{
  "intermediate_size": 512,
  "norm_eps": 1e-05,
  "rope_fraction": 1.0,
  "qk_norm": false,
  "attn_scale": 0.177,
  "parallel_block": false,
  "init": "uniform",
  "init_std_qkv": 0.0449,
  "init_std_o": 0.0082,
  "init_std_up": 0.0449,
  "init_std_down": 0.00502,
  "lr_head": 0.00641,
  "max_seq_len": 1024,
  "dataset": "wikipedia_en"
}
MLP neurons of a small language model. Each row is named by its layer, matrix (gate and up: input weights) and neuron, and shows model dimensions 0-127. Each number is 200 + 30 x the weight over its row's rms, rounded and kept within 0 to 999. A neuron's up and down rows have the sign that makes its largest values positive.
Before each neuron's rows, "fires after" lists the tokens most often just before its 100 highest values on Wikipedia text that the model never trained on. A number after a token or word is its count.

fires after: " " 73, " (" 13, "ar" 5
L5.gate194,181,179,135,171,226,222,186,213,226,251,190,173,172,162,192,198,162,188,136,175,204,189,182,201,167,123,166,221,186,236,219,142,158,167,209,183,192,192,187,264,244,184,179,200,216,193,182,201,148,181,200,208,234,209,229,211,209,210,192,183,214,148,203,158,159,193,183,207,188,225,243,257,238,171,227,167,203,202,192,223,203,226,261,180,170,214,170,163,222,210,195,181,187,210,196,170,209,172,225,171,192,175,181,167,236,183,182,196,216,193,232,185,199,231,169,193,205,187,220,244,213,223,179,209,166,133,145,185
L5.up194,229,241,203,197,218,282,196,241,245,212,155,201,200,176,168,137,250,284,255,198,180,176,211,201,205,163,178,233,207,225,174,212,215,213,224,171,231,199,265,230,167,246,171,191,228,232,168,221,180,182,201,213,215,214,233,182,234,178,212,213,223,216,146,167,234,221,212,171,169,226,258,179,152,165,213,220,241,231,205,185,197,181,197,231,132,176,173,238,168,176,238,197,201,194,188,195,184,188,206,173,217,175,194,172,145,225,172,245,250,192,155,195,206,157,238,201,209,206,201,215,204,180,196,251,257,198,220,161

fires after: " R" 15, " Ch" 12, " J" 9, " cl" 8, " H" 6, " h" 4
L6.gate448,196,166,204,232,185,237,231,254,250,163,250,140,185,169,180,172,174,154,239,193,193,198,239,262,229,184,208,128,146,201,214,185,173,188,239,207,218,174,227,186,240,168,228,138,188,177,222,206,109,180,194,218,219,233,224,220,177,185,159,265,197,205,175,183,192,215,228,201,194,171,220,202,166,218,150,199,198,200,239,130,145,165,176,291,210,154,215,215,222,194,211,169,202,141,208,176,197,202,224,177,190,211,185,210,183,214,214,180,226,197,222,244,194,223,208,220,280,215,202,191,173,240,196,219,199,173,202,239
L6.up448,193,143,200,207,208,265,243,197,237,173,164,164,189,147,228,205,210,227,197,195,249,232,187,250,153,196,181,204,193,224,245,214,149,242,204,228,202,199,223,211,198,152,191,187,136,209,229,167,205,203,183,179,187,240,239,217,271,200,204,218,190,179,187,162,184,231,138,191,156,202,181,217,186,220,201,209,206,200,209,189,194,203,177,197,251,204,200,214,152,182,239,199,155,194,187,215,200,239,159,191,170,230,243,181,193,203,224,195,150,164,221,219,216,134,239,223,193,197,239,154,206,256,215,163,155,138,186,189

fires after: " l" 50, " L" 13, " pol" 7, " f" 5, " h" 5
L5.gate265,170,155,188,222,188,196,179,189,211,222,225,198,218,229,192,211,180,232,234,215,177,204,250,184,167,245,198,239,235,172,192,215,175,198,204,245,148,189,239,175,217,218,237,199,180,169,226,183,172,207,183,234,197,244,183,192,168,159,199,160,158,219,198,143,166,198,206,226,230,144,236,233,212,165,221,205,165,252,169,215,176,207,212,193,242,161,246,176,225,208,192,181,234,195,193,178,187,167,214,184,138,184,214,196,130,249,221,170,217,176,186,215,268,226,178,180,234,171,167,232,148,152,205,283,135,145,230,200
L5.up265,164,212,241,197,180,263,182,240,144,217,194,155,197,231,172,192,163,182,247,221,219,189,175,204,191,212,180,183,233,167,152,194,235,246,142,198,162,187,239,246,221,178,240,191,216,258,242,220,182,237,212,159,146,190,195,270,148,209,218,192,232,178,190,164,180,223,227,184,185,212,188,173,209,205,166,201,207,190,164,203,223,235,237,208,163,236,218,147,197,181,230,164,193,157,251,207,208,127,229,217,192,204,199,161,185,201,199,158,229,184,133,271,203,218,175,205,197,169,252,186,215,183,211,213,178,151,155,176

fires after: " L" 19, " of" 11, " B" 11, " T" 10, " l" 9, "ig" 6
L6.gate217,221,183,216,163,182,186,183,223,234,263,212,197,205,181,223,241,235,203,216,216,159,233,197,209,200,201,222,187,202,198,204,181,179,205,235,190,203,198,184,218,258,197,199,207,184,196,196,151,221,213,199,246,194,177,194,209,178,146,190,183,185,182,180,171,141,244,201,203,238,190,171,202,221,202,165,187,133,152,183,169,195,215,242,166,200,196,258,183,176,236,155,178,211,175,217,191,217,104,171,217,165,216,209,182,151,211,176,212,178,189,251,167,247,242,185,213,176,238,185,210,155,235,138,197,167,177,184,178
L6.up217,227,160,158,197,188,252,215,251,244,185,188,202,182,192,207,212,160,189,193,163,188,226,189,203,255,208,201,193,170,213,215,205,220,235,248,191,177,189,226,221,228,173,170,270,190,168,217,179,186,157,230,180,124,193,228,196,192,232,186,219,208,200,237,190,198,205,222,216,194,199,173,169,247,176,173,167,219,158,197,196,240,193,164,170,229,234,276,223,234,172,214,156,201,229,216,219,182,209,260,185,153,170,138,191,166,236,211,172,204,137,209,176,208,144,151,177,226,199,213,180,179,176,195,159,226,200,206,186

fires after: ".\n\n" 28, "." 11, "uring" 6, "==\n" 4, "t" 4
L12.gate487,178,169,218,240,210,155,137,198,226,185,231,174,151,187,237,194,161,175,209,248,224,222,191,181,211,175,204,224,174,204,218,194,182,223,187,162,144,205,205,187,122,203,151,236,174,197,203,197,225,184,238,169,182,203,183,187,255,161,150,216,251,215,192,188,246,257,219,242,242,223,212,189,195,212,266,225,188,196,212,235,204,207,178,232,212,190,144,179,215,187,214,222,201,212,255,230,196,217,242,205,191,200,237,206,207,195,128,155,234,156,222,208,151,208,224,224,177,162,193,188,213,177,158,161,167,190,228,221
L12.up487,230,248,209,224,236,212,157,216,197,156,205,155,186,213,226,178,190,166,232,201,255,201,218,182,158,176,165,216,188,153,192,193,223,218,233,176,174,210,191,172,100,199,141,192,179,181,177,235,214,187,208,161,200,179,225,193,214,186,130,185,177,174,213,215,179,196,244,238,212,199,196,198,195,221,209,197,226,218,235,202,207,200,220,183,234,147,170,211,166,168,204,156,233,178,230,145,182,187,203,124,215,159,188,256,157,235,188,255,238,187,233,162,215,180,214,164,222,281,210,206,177,206,164,185,160,186,222,234

fires after: " serv" 19, " play" 15, " B" 10, " " 6, " r" 6, " career" 5
L10.gate336,197,198,213,212,210,203,201,202,176,202,221,149,219,184,169,196,200,196,223,227,186,173,189,164,275,180,153,206,254,221,198,186,200,183,203,223,219,212,190,214,220,211,259,298,175,246,203,229,201,180,180,173,206,165,247,248,153,186,253,158,221,187,226,168,219,194,231,192,124,217,247,215,219,173,216,216,209,226,185,206,202,145,231,192,221,216,242,206,203,182,197,191,222,199,201,194,177,228,194,217,169,158,200,152,215,231,183,174,209,144,153,157,200,239,164,170,217,181,261,232,126,196,216,181,252,214,216,205
L10.up336,197,234,219,215,186,184,249,221,208,187,253,204,173,231,188,246,192,178,176,211,197,187,204,203,158,205,210,202,266,236,196,220,204,241,262,203,184,188,230,237,151,191,203,178,244,190,202,227,195,237,201,198,203,182,175,206,151,225,192,185,192,217,181,221,180,199,135,209,172,269,153,207,221,193,202,201,117,151,268,156,181,179,237,187,215,177,215,214,189,188,182,177,222,204,144,228,192,239,225,213,167,179,182,220,261,199,193,191,204,212,183,175,192,213,166,191,168,205,179,206,223,208,226,170,171,180,241,229

fires after: ".\n\n" 24, "." 22, "A" 7, " W" 6, " Wh" 4
L5.gate326,186,179,165,224,235,222,168,202,205,220,210,198,243,217,185,211,226,162,224,215,172,150,208,224,210,166,279,235,219,166,182,184,200,185,221,183,159,255,190,204,179,213,220,223,209,186,188,241,257,167,268,176,224,210,220,228,189,175,136,238,221,183,182,203,254,235,211,236,200,192,190,222,208,209,185,219,185,200,190,197,265,183,206,200,225,230,210,227,204,150,193,237,146,197,172,214,133,180,207,195,148,207,257,183,161,214,194,171,189,135,212,179,225,179,164,165,187,215,192,169,262,216,208,163,236,264,217,260
L5.up326,234,193,212,186,249,181,213,167,212,211,141,216,249,172,165,198,180,243,177,241,289,227,179,205,206,180,150,173,218,252,176,183,254,214,182,215,187,172,240,245,253,174,192,186,212,152,165,235,138,217,144,211,194,191,190,147,183,182,189,237,203,139,220,215,195,193,248,203,191,154,216,176,151,198,194,142,186,219,264,207,225,218,188,215,205,151,225,190,201,179,235,180,157,193,191,178,196,180,213,218,174,232,168,182,196,225,204,198,241,186,214,160,241,178,175,185,256,217,240,192,211,204,181,179,128,193,254,257

fires after: ".\n\n" 25, " f" 23, " comm" 18, "un" 7, " Comm" 6, "\n\n" 4
L7.gate325,213,207,177,165,193,205,173,156,256,199,254,221,185,159,163,207,193,160,220,200,190,186,201,176,233,171,274,214,180,149,159,203,233,147,209,229,193,199,202,229,144,168,252,197,189,194,231,213,216,195,208,243,241,164,214,215,156,184,148,219,211,223,171,168,203,165,213,180,185,170,267,211,209,204,305,174,160,164,269,270,184,174,189,180,185,180,182,217,202,168,212,171,275,178,138,225,164,219,189,187,164,198,259,192,216,235,232,175,213,180,148,191,196,151,186,199,172,185,202,180,241,193,201,211,193,207,256,209
L7.up325,255,184,171,229,202,156,233,212,131,209,210,212,198,189,208,219,180,200,244,225,160,215,228,160,231,198,181,212,219,193,225,159,174,193,238,156,160,247,218,143,230,174,206,203,170,212,237,204,180,182,162,182,203,199,179,212,179,193,187,109,245,171,179,179,188,193,224,201,209,165,221,200,265,244,195,158,210,236,254,174,175,193,195,201,205,181,214,242,228,189,235,165,205,173,214,226,165,215,181,157,218,188,258,215,185,213,226,217,225,250,210,154,236,174,177,199,158,171,174,232,181,204,220,166,185,139,255,220

fires after: " the" 17, " B" 13, "ie" 9, "1" 6, "ec" 6, "e" 5
L6.gate369,192,167,225,200,192,134,186,215,211,189,227,212,218,164,221,174,136,201,176,196,180,204,220,242,176,262,211,221,176,211,245,176,178,169,180,193,154,230,178,214,243,210,259,236,244,184,267,189,232,230,254,169,154,182,228,229,208,182,232,198,259,253,219,174,177,163,177,166,233,200,203,212,194,226,227,189,166,218,192,153,250,183,183,214,185,184,184,166,200,210,211,193,174,169,185,206,206,139,174,212,148,174,176,178,243,220,214,230,177,222,225,224,252,224,185,176,217,239,227,184,213,207,174,178,153,225,217,200
L6.up369,235,184,169,195,220,211,207,190,253,205,256,154,167,182,194,164,204,150,238,217,200,180,213,150,207,174,245,240,147,216,264,153,132,196,261,162,219,216,226,216,260,218,183,192,225,171,198,220,205,241,199,138,220,221,216,171,239,205,193,212,172,211,183,215,240,187,228,198,242,278,186,160,177,167,193,141,196,195,187,150,194,161,185,216,187,192,184,189,174,227,145,222,189,236,184,210,177,196,243,186,203,169,223,156,186,192,155,158,181,195,193,156,204,226,159,206,227,224,212,220,174,229,248,160,182,201,191,194

fires after: " (" 20, " \"" 18, "-" 12, ".\n\n" 10, "==" 8, "\n" 7
L2.gate436,187,221,183,169,257,244,193,170,216,215,180,179,231,218,188,251,225,261,202,237,248,177,209,163,233,239,223,258,144,171,187,188,254,149,167,236,206,234,244,204,199,163,159,302,216,227,210,173,234,181,233,223,212,205,217,197,264,190,203,214,186,173,202,174,222,175,177,174,222,238,226,174,182,220,228,215,202,166,212,190,205,220,170,182,189,194,190,224,216,204,182,204,182,226,220,209,176,221,212,191,154,246,183,213,242,232,209,220,211,191,184,227,246,175,189,188,197,214,195,202,209,248,192,241,162,140,199,232
L2.up436,192,186,251,220,158,187,188,265,194,179,157,229,243,197,170,233,176,182,223,254,183,180,204,207,215,220,167,155,225,183,180,230,175,205,200,205,205,224,218,177,206,135,174,206,192,169,177,197,247,202,183,176,210,206,188,210,168,178,248,226,237,206,211,153,177,228,198,248,269,185,143,138,203,175,209,187,177,233,148,199,190,233,159,179,198,201,244,219,181,198,195,199,190,146,175,159,238,244,175,242,236,193,191,190,145,172,205,205,193,186,198,193,159,189,225,192,202,192,190,165,223,180,163,211,158,261,156,233

fires after: "-" 18, ")\n" 17, " •" 8, " " 6, " M" 5, " m" 5
L7.gate402,183,195,203,156,173,250,171,141,204,199,190,147,244,174,185,227,224,184,212,215,229,147,181,178,167,243,197,195,240,196,123,194,208,209,207,175,180,144,238,209,226,219,243,185,203,215,277,181,216,208,131,167,177,196,209,242,192,204,229,198,198,249,158,130,193,183,177,168,220,161,263,207,173,258,225,236,223,197,251,236,185,211,241,176,181,210,144,182,214,217,243,194,177,172,205,191,187,227,168,210,197,183,186,226,195,146,195,183,160,216,157,166,193,219,186,175,198,207,210,207,195,212,162,209,221,183,196,215
L7.up402,221,229,222,241,249,237,189,183,227,222,188,205,205,201,226,212,194,221,252,205,166,195,242,181,246,219,201,163,214,276,170,198,249,154,178,195,253,197,179,166,187,206,232,198,222,242,240,151,215,190,169,235,186,249,187,233,235,208,250,189,202,246,196,210,191,200,200,190,169,194,215,226,181,217,242,220,268,235,221,159,203,209,215,291,153,215,162,251,196,186,172,205,140,205,193,187,226,206,221,196,229,151,231,193,193,147,233,198,200,219,148,178,241,250,178,184,169,159,221,257,211,186,164,180,225,230,242,168

fires after: " med" 35, "um" 13, "it" 12, "om" 9, "im" 7, " act" 4
L5.gate318,162,221,255,220,193,198,205,238,227,226,199,196,187,213,148,230,200,237,211,187,216,223,153,186,177,223,178,176,197,230,208,308,199,207,201,249,145,204,229,234,196,199,252,215,179,239,229,215,167,208,125,190,220,271,227,218,183,184,195,223,214,171,177,207,176,228,195,185,177,161,211,167,153,176,194,223,201,167,233,241,256,189,217,272,196,187,172,210,183,215,263,206,231,173,197,225,187,242,241,257,202,232,221,208,145,216,187,161,230,232,144,283,166,168,192,247,242,213,172,206,212,214,185,225,198,207,223,217
L5.up318,170,214,243,247,235,233,214,277,124,207,238,196,179,216,243,234,225,228,171,229,193,172,195,161,165,218,249,173,232,223,208,212,249,190,157,203,134,180,222,203,201,193,282,158,209,157,223,240,223,145,231,175,209,205,204,174,188,235,195,253,205,195,200,181,184,165,189,189,171,134,203,194,192,170,230,224,255,223,152,202,188,134,256,219,163,183,201,251,173,181,206,223,165,160,205,229,162,203,229,219,204,184,229,174,188,235,186,210,220,214,240,180,135,177,183,174,197,221,180,194,186,200,180,199,204,218,235,237

fires after: " h" 13, " en" 12, "n" 11, " H" 11, " e" 10, "H" 7
L7.gate261,199,239,216,181,212,178,172,241,235,185,198,233,198,227,207,161,210,231,147,223,218,222,206,191,124,219,163,213,182,198,266,184,214,223,190,170,170,192,188,259,257,214,185,171,172,166,232,157,201,198,191,220,220,277,188,190,216,227,158,221,182,176,165,210,205,226,236,180,191,204,196,191,191,241,229,220,206,248,231,214,172,218,165,175,215,193,210,184,215,224,184,232,219,173,208,140,190,174,263,223,225,202,203,197,221,222,197,177,246,226,138,155,201,200,155,234,205,231,199,136,211,204,231,251,185,195,209,188
L7.up261,189,228,159,159,240,245,192,180,237,185,180,193,164,230,211,243,237,191,223,174,201,206,228,205,196,173,190,212,209,157,172,185,212,249,202,240,168,231,201,188,160,192,209,246,168,237,283,130,193,145,209,197,237,166,204,231,208,215,153,159,155,195,181,109,244,174,183,235,193,238,199,227,172,201,197,206,245,138,155,180,205,188,231,205,176,234,231,192,214,213,223,172,137,198,191,198,234,169,160,153,184,195,226,198,174,183,189,187,164,201,209,283,209,193,211,206,185,169,218,186,169,173,222,183,211,168,148,198

fires after: " D" 17, " Pro" 10, " p" 10, " v" 9, " V" 8, "v" 7
L12.gate409,206,194,176,170,196,216,203,200,176,186,195,212,201,270,252,148,216,251,225,162,236,196,192,197,180,225,230,158,163,236,223,223,188,196,250,136,126,268,161,236,209,190,176,218,168,201,199,155,198,204,219,243,170,158,159,234,201,197,138,194,174,250,260,228,246,169,218,251,226,217,224,187,154,222,257,177,238,206,152,177,237,251,239,183,210,211,238,233,190,164,147,153,175,250,191,194,183,201,180,208,176,193,124,205,230,260,203,201,266,169,191,185,188,226,190,213,226,205,229,173,196,214,161,182,212,216,217,153
L12.up409,143,127,191,185,152,193,255,211,156,223,182,204,168,252,157,176,219,228,199,230,196,197,161,236,189,225,182,206,240,177,211,203,151,214,170,152,167,183,205,238,247,184,179,206,218,158,209,223,176,198,254,198,175,180,226,222,208,116,221,211,202,184,215,249,199,218,156,201,189,167,214,255,218,181,201,188,239,197,211,151,120,206,162,261,171,203,199,218,230,226,201,198,194,221,208,195,169,242,203,216,186,185,207,173,237,186,264,249,198,247,196,205,192,200,152,213,172,158,164,205,168,251,152,186,205,204,186,165

fires after: " known" 18, "em" 16, "m" 7, " such" 7, "s" 6, "on" 5
L8.gate405,194,211,189,212,158,207,231,173,188,204,227,189,254,157,219,178,179,229,169,172,239,222,178,127,196,192,164,209,237,181,245,176,199,187,200,197,168,178,179,187,198,170,232,185,154,199,228,128,249,189,102,175,246,233,160,221,178,217,215,204,190,212,161,201,184,231,203,224,174,238,171,220,224,175,202,194,214,256,159,208,207,154,247,205,196,198,213,199,196,263,122,241,273,216,204,174,217,218,224,173,238,132,211,172,164,178,192,148,185,174,128,235,228,189,198,192,212,246,220,191,215,255,179,206,212,187,185,171
L8.up405,186,132,214,192,172,230,234,193,163,175,241,217,211,168,198,184,219,262,188,160,265,243,274,244,210,210,201,158,152,215,198,218,215,198,249,187,282,197,197,230,191,230,189,234,196,231,217,208,202,219,212,155,235,157,211,220,209,176,184,267,183,198,187,189,103,206,205,253,132,193,184,187,236,156,178,213,146,189,193,207,169,182,166,180,233,247,181,235,139,220,202,161,222,206,205,209,216,170,212,188,192,212,202,229,217,197,189,181,216,229,269,213,191,167,219,209,231,210,190,224,186,240,172,220,215,186,243,244

fires after: "R" 16, "B" 12, " N" 11, "A" 8, "N" 6, "." 6
L8.gate454,178,227,176,227,197,176,170,203,218,181,175,198,174,207,140,197,186,197,183,183,174,235,123,155,189,172,205,157,191,183,164,202,197,185,264,218,227,220,192,204,166,222,211,172,178,227,173,171,217,165,266,208,198,181,189,229,199,172,217,187,148,207,218,201,177,196,198,217,270,190,205,150,201,213,169,174,190,209,219,205,200,220,173,172,163,206,203,155,233,167,167,206,250,207,213,211,196,156,152,200,223,181,215,149,237,198,170,194,135,185,168,216,146,184,200,230,142,172,245,215,199,225,214,192,214,193,232,181
L8.up454,196,140,193,232,208,206,216,197,228,226,133,233,197,199,166,207,201,221,198,132,261,184,181,227,198,193,233,217,185,152,207,173,220,198,186,196,231,215,319,178,251,191,199,211,172,215,183,224,234,181,205,203,229,231,220,176,230,203,235,210,212,267,205,248,153,232,176,218,259,190,245,165,193,234,248,184,245,199,168,171,223,191,170,207,216,183,189,227,233,259,225,199,201,185,209,196,158,183,197,163,216,190,233,207,248,215,158,240,197,184,234,204,225,175,217,217,234,182,200,166,200,150,196,201,193,202,196,160

fires after: "'" 13, "in" 12, "ar" 11, "us" 8, " s" 8, "ur" 7
L6.gate458,243,188,184,167,233,214,164,189,204,198,175,183,196,159,145,173,231,204,201,222,210,242,200,192,155,224,151,224,230,231,187,157,159,171,190,205,235,164,216,199,183,197,175,274,159,224,171,252,207,236,229,169,204,222,211,211,216,193,206,218,219,195,237,217,199,220,239,152,156,184,208,208,171,217,172,242,225,221,249,218,230,246,207,223,202,300,156,147,192,184,169,223,195,213,203,232,160,133,159,192,173,217,171,225,234,241,185,187,222,207,225,221,213,174,243,168,175,221,213,212,214,183,208,228,183,153,179,197
L6.up458,216,204,205,186,239,197,184,176,239,156,189,197,193,191,167,182,187,210,239,228,186,167,147,211,169,205,176,174,150,262,213,244,205,171,201,176,183,259,200,196,186,187,104,219,206,240,235,248,185,193,249,254,212,209,247,219,180,260,206,219,237,212,199,188,199,184,214,153,167,188,210,167,196,218,176,145,197,252,226,167,181,236,173,180,228,233,217,221,192,247,227,236,219,239,184,187,211,171,178,213,186,217,192,208,161,209,145,225,206,204,218,233,206,180,245,168,207,177,189,217,166,204,180,238,213,234,226,226

fires after: "olog" 14, "it" 10, "i" 10, "rat" 7, "im" 6, "ail" 6
L5.gate220,152,264,226,162,258,224,164,236,231,216,189,201,154,189,187,195,257,222,196,193,216,200,199,194,185,175,137,215,244,270,188,253,210,179,191,208,185,250,187,195,215,194,195,205,202,242,203,176,114,195,215,201,190,180,207,204,170,232,150,218,218,199,224,253,255,252,194,189,173,192,215,190,221,172,191,205,250,161,169,210,218,231,189,207,169,205,215,274,150,253,208,191,215,236,221,266,188,226,216,203,200,174,199,125,179,206,205,162,143,255,230,226,164,192,208,154,179,223,219,186,213,210,199,199,209,207,170,202
L5.up220,199,162,222,179,186,198,148,220,215,214,196,164,221,228,255,186,196,210,201,184,232,221,276,148,203,144,188,185,176,214,207,203,208,226,186,197,182,189,205,194,220,157,236,220,227,176,220,212,205,303,206,170,168,245,195,164,178,184,259,236,151,213,181,192,217,174,218,145,189,155,155,240,209,157,240,243,208,198,184,215,182,196,305,169,172,201,145,185,119,245,196,189,216,153,156,234,180,196,234,199,244,197,227,209,216,202,204,176,175,172,194,177,215,199,195,194,230,214,218,164,204,191,166,189,239,167,126,232

fires after: ".\n\n" 51, "\n\n" 24, "==" 7, "==\n" 6, ")\n\n" 4, " |\n\n" 4
L5.gate442,195,191,183,239,225,166,254,201,188,175,192,170,184,192,126,188,175,192,180,170,169,150,269,228,204,177,241,208,184,226,161,205,212,178,209,187,152,196,177,237,140,152,244,180,190,176,258,193,186,165,252,181,187,166,197,215,184,229,193,224,190,254,259,185,239,251,175,247,233,204,180,218,214,197,257,218,198,168,186,239,130,187,223,206,149,189,183,207,175,203,164,216,237,143,182,234,212,146,251,251,247,212,172,215,248,215,228,198,222,257,180,172,184,148,209,153,140,236,201,162,193,244,246,223,241,243,182,178
L5.up442,227,198,217,228,244,209,187,181,151,196,214,196,214,224,152,216,173,282,204,230,196,170,218,111,176,181,215,222,241,229,254,188,185,204,198,203,159,213,200,196,202,150,207,139,266,204,211,247,215,225,203,197,227,208,245,229,190,224,192,220,209,221,251,215,188,201,127,189,247,183,205,212,266,188,177,182,274,217,201,185,137,205,198,222,153,207,218,149,234,196,192,193,208,202,197,231,182,156,261,209,204,183,228,170,197,182,225,154,233,204,237,224,214,150,210,193,170,210,220,164,221,202,195,215,157,209,194,184

fires after: " Can" 20, "im" 11, " s" 8, "s" 8, " S" 4, " " 4
L8.gate130,191,172,198,222,230,243,177,218,138,207,201,167,236,207,165,183,216,209,184,229,215,189,201,177,190,199,231,218,209,233,209,187,200,247,205,162,182,183,176,183,230,163,196,232,211,205,204,173,232,187,185,171,179,192,199,221,144,152,213,190,218,161,213,195,197,189,217,208,206,199,244,244,201,211,228,197,146,323,212,202,244,212,254,223,245,227,212,216,189,239,193,155,214,238,203,196,228,174,183,188,187,213,180,259,177,183,225,141,185,232,100,228,188,232,218,163,240,226,230,166,245,245,201,221,199,161,171,196
L8.up130,163,199,234,163,262,145,169,215,181,221,185,172,224,234,140,188,185,216,213,226,282,192,218,212,191,235,172,193,207,215,207,199,228,179,173,195,198,187,207,156,241,272,220,187,199,165,179,220,163,174,174,261,163,211,223,226,150,211,175,242,181,206,177,203,176,208,202,207,155,184,159,150,198,152,227,222,200,171,245,214,232,222,256,239,208,184,187,219,225,195,198,171,273,226,179,238,186,158,198,171,211,119,169,152,178,188,216,204,185,181,197,198,162,162,211,173,186,223,134,170,161,225,151,183,171,211,218,155

fires after: " s" 17, " w" 16, "per" 12, " ear" 10, "s" 6, "re" 5
L7.gate484,171,198,207,176,155,203,258,272,183,191,204,191,183,175,157,208,180,237,205,190,210,197,221,221,176,222,172,141,243,200,239,199,218,225,235,202,192,153,151,195,231,173,230,243,255,208,171,188,264,205,219,153,177,169,209,221,198,231,225,155,246,220,186,146,235,180,228,225,220,248,189,146,195,237,181,202,197,207,174,216,182,171,178,221,242,199,153,183,211,189,214,150,197,191,192,203,235,184,224,168,202,181,234,202,207,174,157,171,213,199,167,185,193,219,179,231,191,163,259,204,190,221,251,240,178,233,118,296
L7.up484,229,180,170,211,183,202,214,181,214,197,181,198,177,242,163,186,172,204,210,177,209,225,174,192,187,226,211,202,162,170,157,208,267,219,191,222,239,228,201,193,213,202,197,148,237,149,233,215,238,204,222,187,200,222,219,219,249,183,152,212,229,155,186,205,126,221,192,148,164,211,185,147,266,186,157,179,190,232,219,221,196,194,151,250,199,246,166,200,199,219,220,223,249,199,191,185,211,151,192,170,257,205,202,201,176,173,243,195,239,213,209,200,139,185,167,169,159,174,169,156,142,196,177,189,224,260,166,202

fires after: " m" 42, " km" 8, "}" 7, "em" 6, " M" 5, "m" 4
L10.gate137,217,117,135,190,187,248,176,258,213,173,260,175,245,175,221,188,197,228,208,206,232,172,227,235,221,249,195,183,205,180,192,228,195,189,233,172,170,172,219,171,237,151,169,186,203,199,169,141,205,149,179,174,258,231,240,231,166,204,207,211,200,214,208,212,165,218,140,198,156,224,130,166,221,215,183,229,143,209,200,200,178,239,145,184,220,255,215,223,239,189,229,192,210,204,183,186,168,205,187,186,198,221,225,207,166,220,232,239,191,202,197,179,189,159,206,215,243,201,197,278,196,203,137,201,235,215,176,202
L10.up137,179,164,220,185,214,145,191,224,187,183,255,222,223,165,206,213,189,227,147,201,235,234,207,218,228,216,226,203,214,283,251,231,205,216,209,153,230,162,208,193,167,158,249,235,197,173,189,262,150,201,245,166,228,160,221,192,161,247,133,203,206,239,210,215,192,219,215,247,168,231,191,207,235,190,171,253,207,207,246,183,191,235,169,176,245,212,197,182,249,211,244,156,245,225,228,209,223,246,169,197,199,220,189,206,177,200,244,217,186,213,196,153,197,226,151,198,176,157,174,214,188,189,162,228,226,186,216,293

fires after: "." 31, ".\n\n" 29
L2.gate162,250,195,204,210,200,191,191,266,165,219,168,272,145,195,218,252,178,156,177,166,183,193,162,183,199,131,247,153,187,240,206,206,210,229,249,216,210,232,246,162,215,172,216,181,147,222,246,174,216,201,230,163,193,189,224,143,227,234,230,232,139,201,194,151,180,213,161,217,197,172,189,199,193,202,178,163,195,159,173,219,206,165,171,195,218,170,204,189,241,243,210,189,225,180,177,172,193,191,220,216,165,206,239,179,220,216,207,181,211,173,248,197,277,217,153,186,184,176,206,173,155,164,204,193,185,236,215,158
L2.up162,242,243,204,234,204,235,206,252,189,210,170,190,179,151,206,232,193,134,194,181,197,141,155,233,221,182,182,135,224,174,191,159,235,186,231,214,216,208,247,211,212,232,231,205,146,165,214,187,226,236,243,174,222,188,192,192,202,211,193,214,130,192,208,199,170,224,165,204,183,183,206,180,186,212,198,190,228,150,198,191,217,147,208,175,211,140,177,210,201,246,217,206,199,197,230,214,158,188,199,233,195,174,255,169,189,236,165,238,202,167,193,183,216,298,175,177,159,174,159,156,175,161,171,203,205,233,234,200

fires after: " P" 11, " p" 10, " e" 10, "p" 8, "l" 6, "al" 6
L10.gate39,180,221,206,197,164,187,199,220,169,183,231,202,184,176,177,211,178,188,192,165,147,190,187,274,223,217,215,176,212,223,181,231,191,175,189,199,237,166,155,195,219,194,247,223,220,244,240,210,234,199,179,211,240,238,185,217,161,218,215,203,206,246,278,192,214,147,187,197,222,227,218,226,222,176,176,191,185,211,273,235,228,150,169,220,233,162,207,183,269,190,244,194,146,208,182,163,211,215,242,160,186,122,202,191,238,204,215,255,144,183,155,221,196,247,225,233,210,253,206,221,223,182,199,184,207,212,195,243
L10.up39,231,180,191,181,216,245,152,198,194,219,233,215,220,156,217,192,200,150,220,192,231,235,150,255,181,204,258,174,227,213,248,195,168,223,162,234,176,254,232,194,235,198,213,191,150,214,178,170,190,246,200,221,149,217,169,220,234,125,192,183,242,238,203,228,237,191,212,159,206,178,204,205,187,213,188,216,164,195,132,181,198,218,213,207,220,174,231,209,225,178,174,211,139,219,210,187,231,249,217,271,197,209,239,266,236,191,211,183,187,225,213,170,198,166,213,213,216,159,201,202,234,205,186,147,183,222,178,209

fires after: " p" 39, " v" 11, " P" 8, " Rep" 8, " V" 7, "p" 6
L8.gate63,208,209,201,194,174,180,172,206,144,201,183,180,205,193,213,202,226,213,192,163,216,229,230,253,154,180,243,167,120,184,194,178,217,214,238,176,177,266,173,183,195,233,234,225,242,277,201,189,170,211,210,229,201,205,194,230,193,220,207,203,149,175,226,187,217,212,214,163,185,283,217,248,147,212,204,199,173,197,201,155,215,188,212,270,186,229,167,198,235,270,238,194,191,234,193,153,148,201,212,193,125,180,171,196,195,210,197,190,232,263,160,264,215,210,211,221,224,231,140,187,192,227,215,156,221,191,214,198
L8.up63,179,192,225,190,159,201,168,216,186,179,193,230,168,195,223,212,182,152,160,169,175,180,216,229,117,137,229,184,247,250,206,168,227,186,215,199,213,220,209,178,185,168,181,205,184,158,212,191,232,205,211,192,201,227,212,176,185,169,159,168,224,243,222,265,214,256,199,189,219,159,176,132,280,192,214,203,197,230,168,203,195,201,216,196,233,207,207,206,218,245,200,213,194,186,227,243,178,236,200,220,185,257,248,198,223,179,265,205,187,213,198,191,231,216,199,218,197,194,149,185,188,207,203,160,213,185,214,181